Part of a small language model's weights.
Training: a variant of Muon for these matrices, 926M tokens, 3532 steps.
MLP neurons of a small language model. Each row is named by its layer, matrix (down: output weights) and neuron, and shows model dimensions 48-175. Each number is 500 + 40 x the weight over its row's rms, rounded and kept within 0 to 999. Numbers have three digits each. A neuron's up and down rows have the sign that makes its largest values positive.
After each neuron's rows, "raises" lists the tokens whose logits its output raises most directly, leaving later layers aside.

L9.down658:427565514562480514613509427452371496472563506478534515471525480571570584484416463548468535522552486496587551493508490430516524495552476451464499486536466511483530552546522490551601471529514503576497528548531455556599457582478557548443498496490495556457500489458432464519480426472597498530531564521490395440582481489478428467485563496493512494486508528495545472495436495500507556529479
raises: "ing", "ually", "ings", "ables", "aid"

L2.down666:507466461487504552509525505568529514550474535442422404534483512392557455524526448481515525427448492496436509456516518495535439469472522469527491496514464476534546550518481542517486532413519539491522468569488440422452457562595503528521491466505435499469425497455508512519546521506435449489467439484450485526504435459577550515539550477453482482492556545531529503544496498449499561509474
raises: "ist", " order", " rate", "ists", " into"

L8.down559:518512453465508495529482512486504513590509550503470464478503438508425517574482472489486519480506493580540530494488477469563529546516554491488524563479514506520522522472490461493558449539451470488461606467488529526429429572462438476497501421519461517436537440517562517480488505488521482482523502532456504471438545516522517498417502464479457503502461495417536537363502438539467561519457
raises: "ively", "ically", "ouses", "ted", "ed"

L5.down723:551529465520465417484500503552475516494482513457559502447474436496470543498534560568548569467508473527512490510495497571519448448490469499483492519493495537527462551461466508567504537563459445511495470520481521580445431564541490554435491524487527517510515500486508535455493475563497518461470515445499541514528483548416445480506494496477456460502537550466559530491466517518445518552480
raises: "ical", "ering", "erie", "oms", "rie"

L2.down38:447518532492483589523519478454469557598491455502533506521489534488590556503526522423568463484485517470480515516514539516521505480476468548505533452488567491515511520516520502472509511424536485506540488414490417477461488518485519525492459586413509506491545487459560479527541509589424456514485593479486478540460521536488468579501484515513468534501540495536516552499530480482510508453512
raises: "'s", "ial", ",", " and", "ate"

L2.down365:507504534449537471437521482528447510443543522477514522481464458534486513478414450539481515529481511558445477496498527482504466476509498469472518491494495484453495531510476520452501483572571507557475566453535504497441484528459566552467539415530478502549498507530517537458500514456539504553380496459508475460479507514528511533475485508522501493498511499512494438458524505494551498406494
raises: "ping", "ational", "nian", "ming", "ped"

L11.down121:564487495486536470547509513491532484472493496571463519463480517483450502455526460452505562508506467631440472555571501571555488523519460508573448432475471513472490538483465496487514478509524536502495450512551530469536524576493450577444552553493472530486523558472521562424637546451493512450555503477485497485468497564513579505563475523472488521492501580523535579483505564523504525472519
raises: " times", " date", " source", " day", "ched"

L2.down650:544487544506467542519544454480485435507536456452561472448508443508458527492464578472484562513590486453493536523528493507555487498398493560505583493559473482505503551403487464508530536526466486586557477467565560484518536469467555509497515481499536530508485474492476511505484487537556550431479525486518501466509533591489428524444506515444546501514524540508515411515613504439454501507569
raises: "ing", "gan", "ised", "ising", "iate"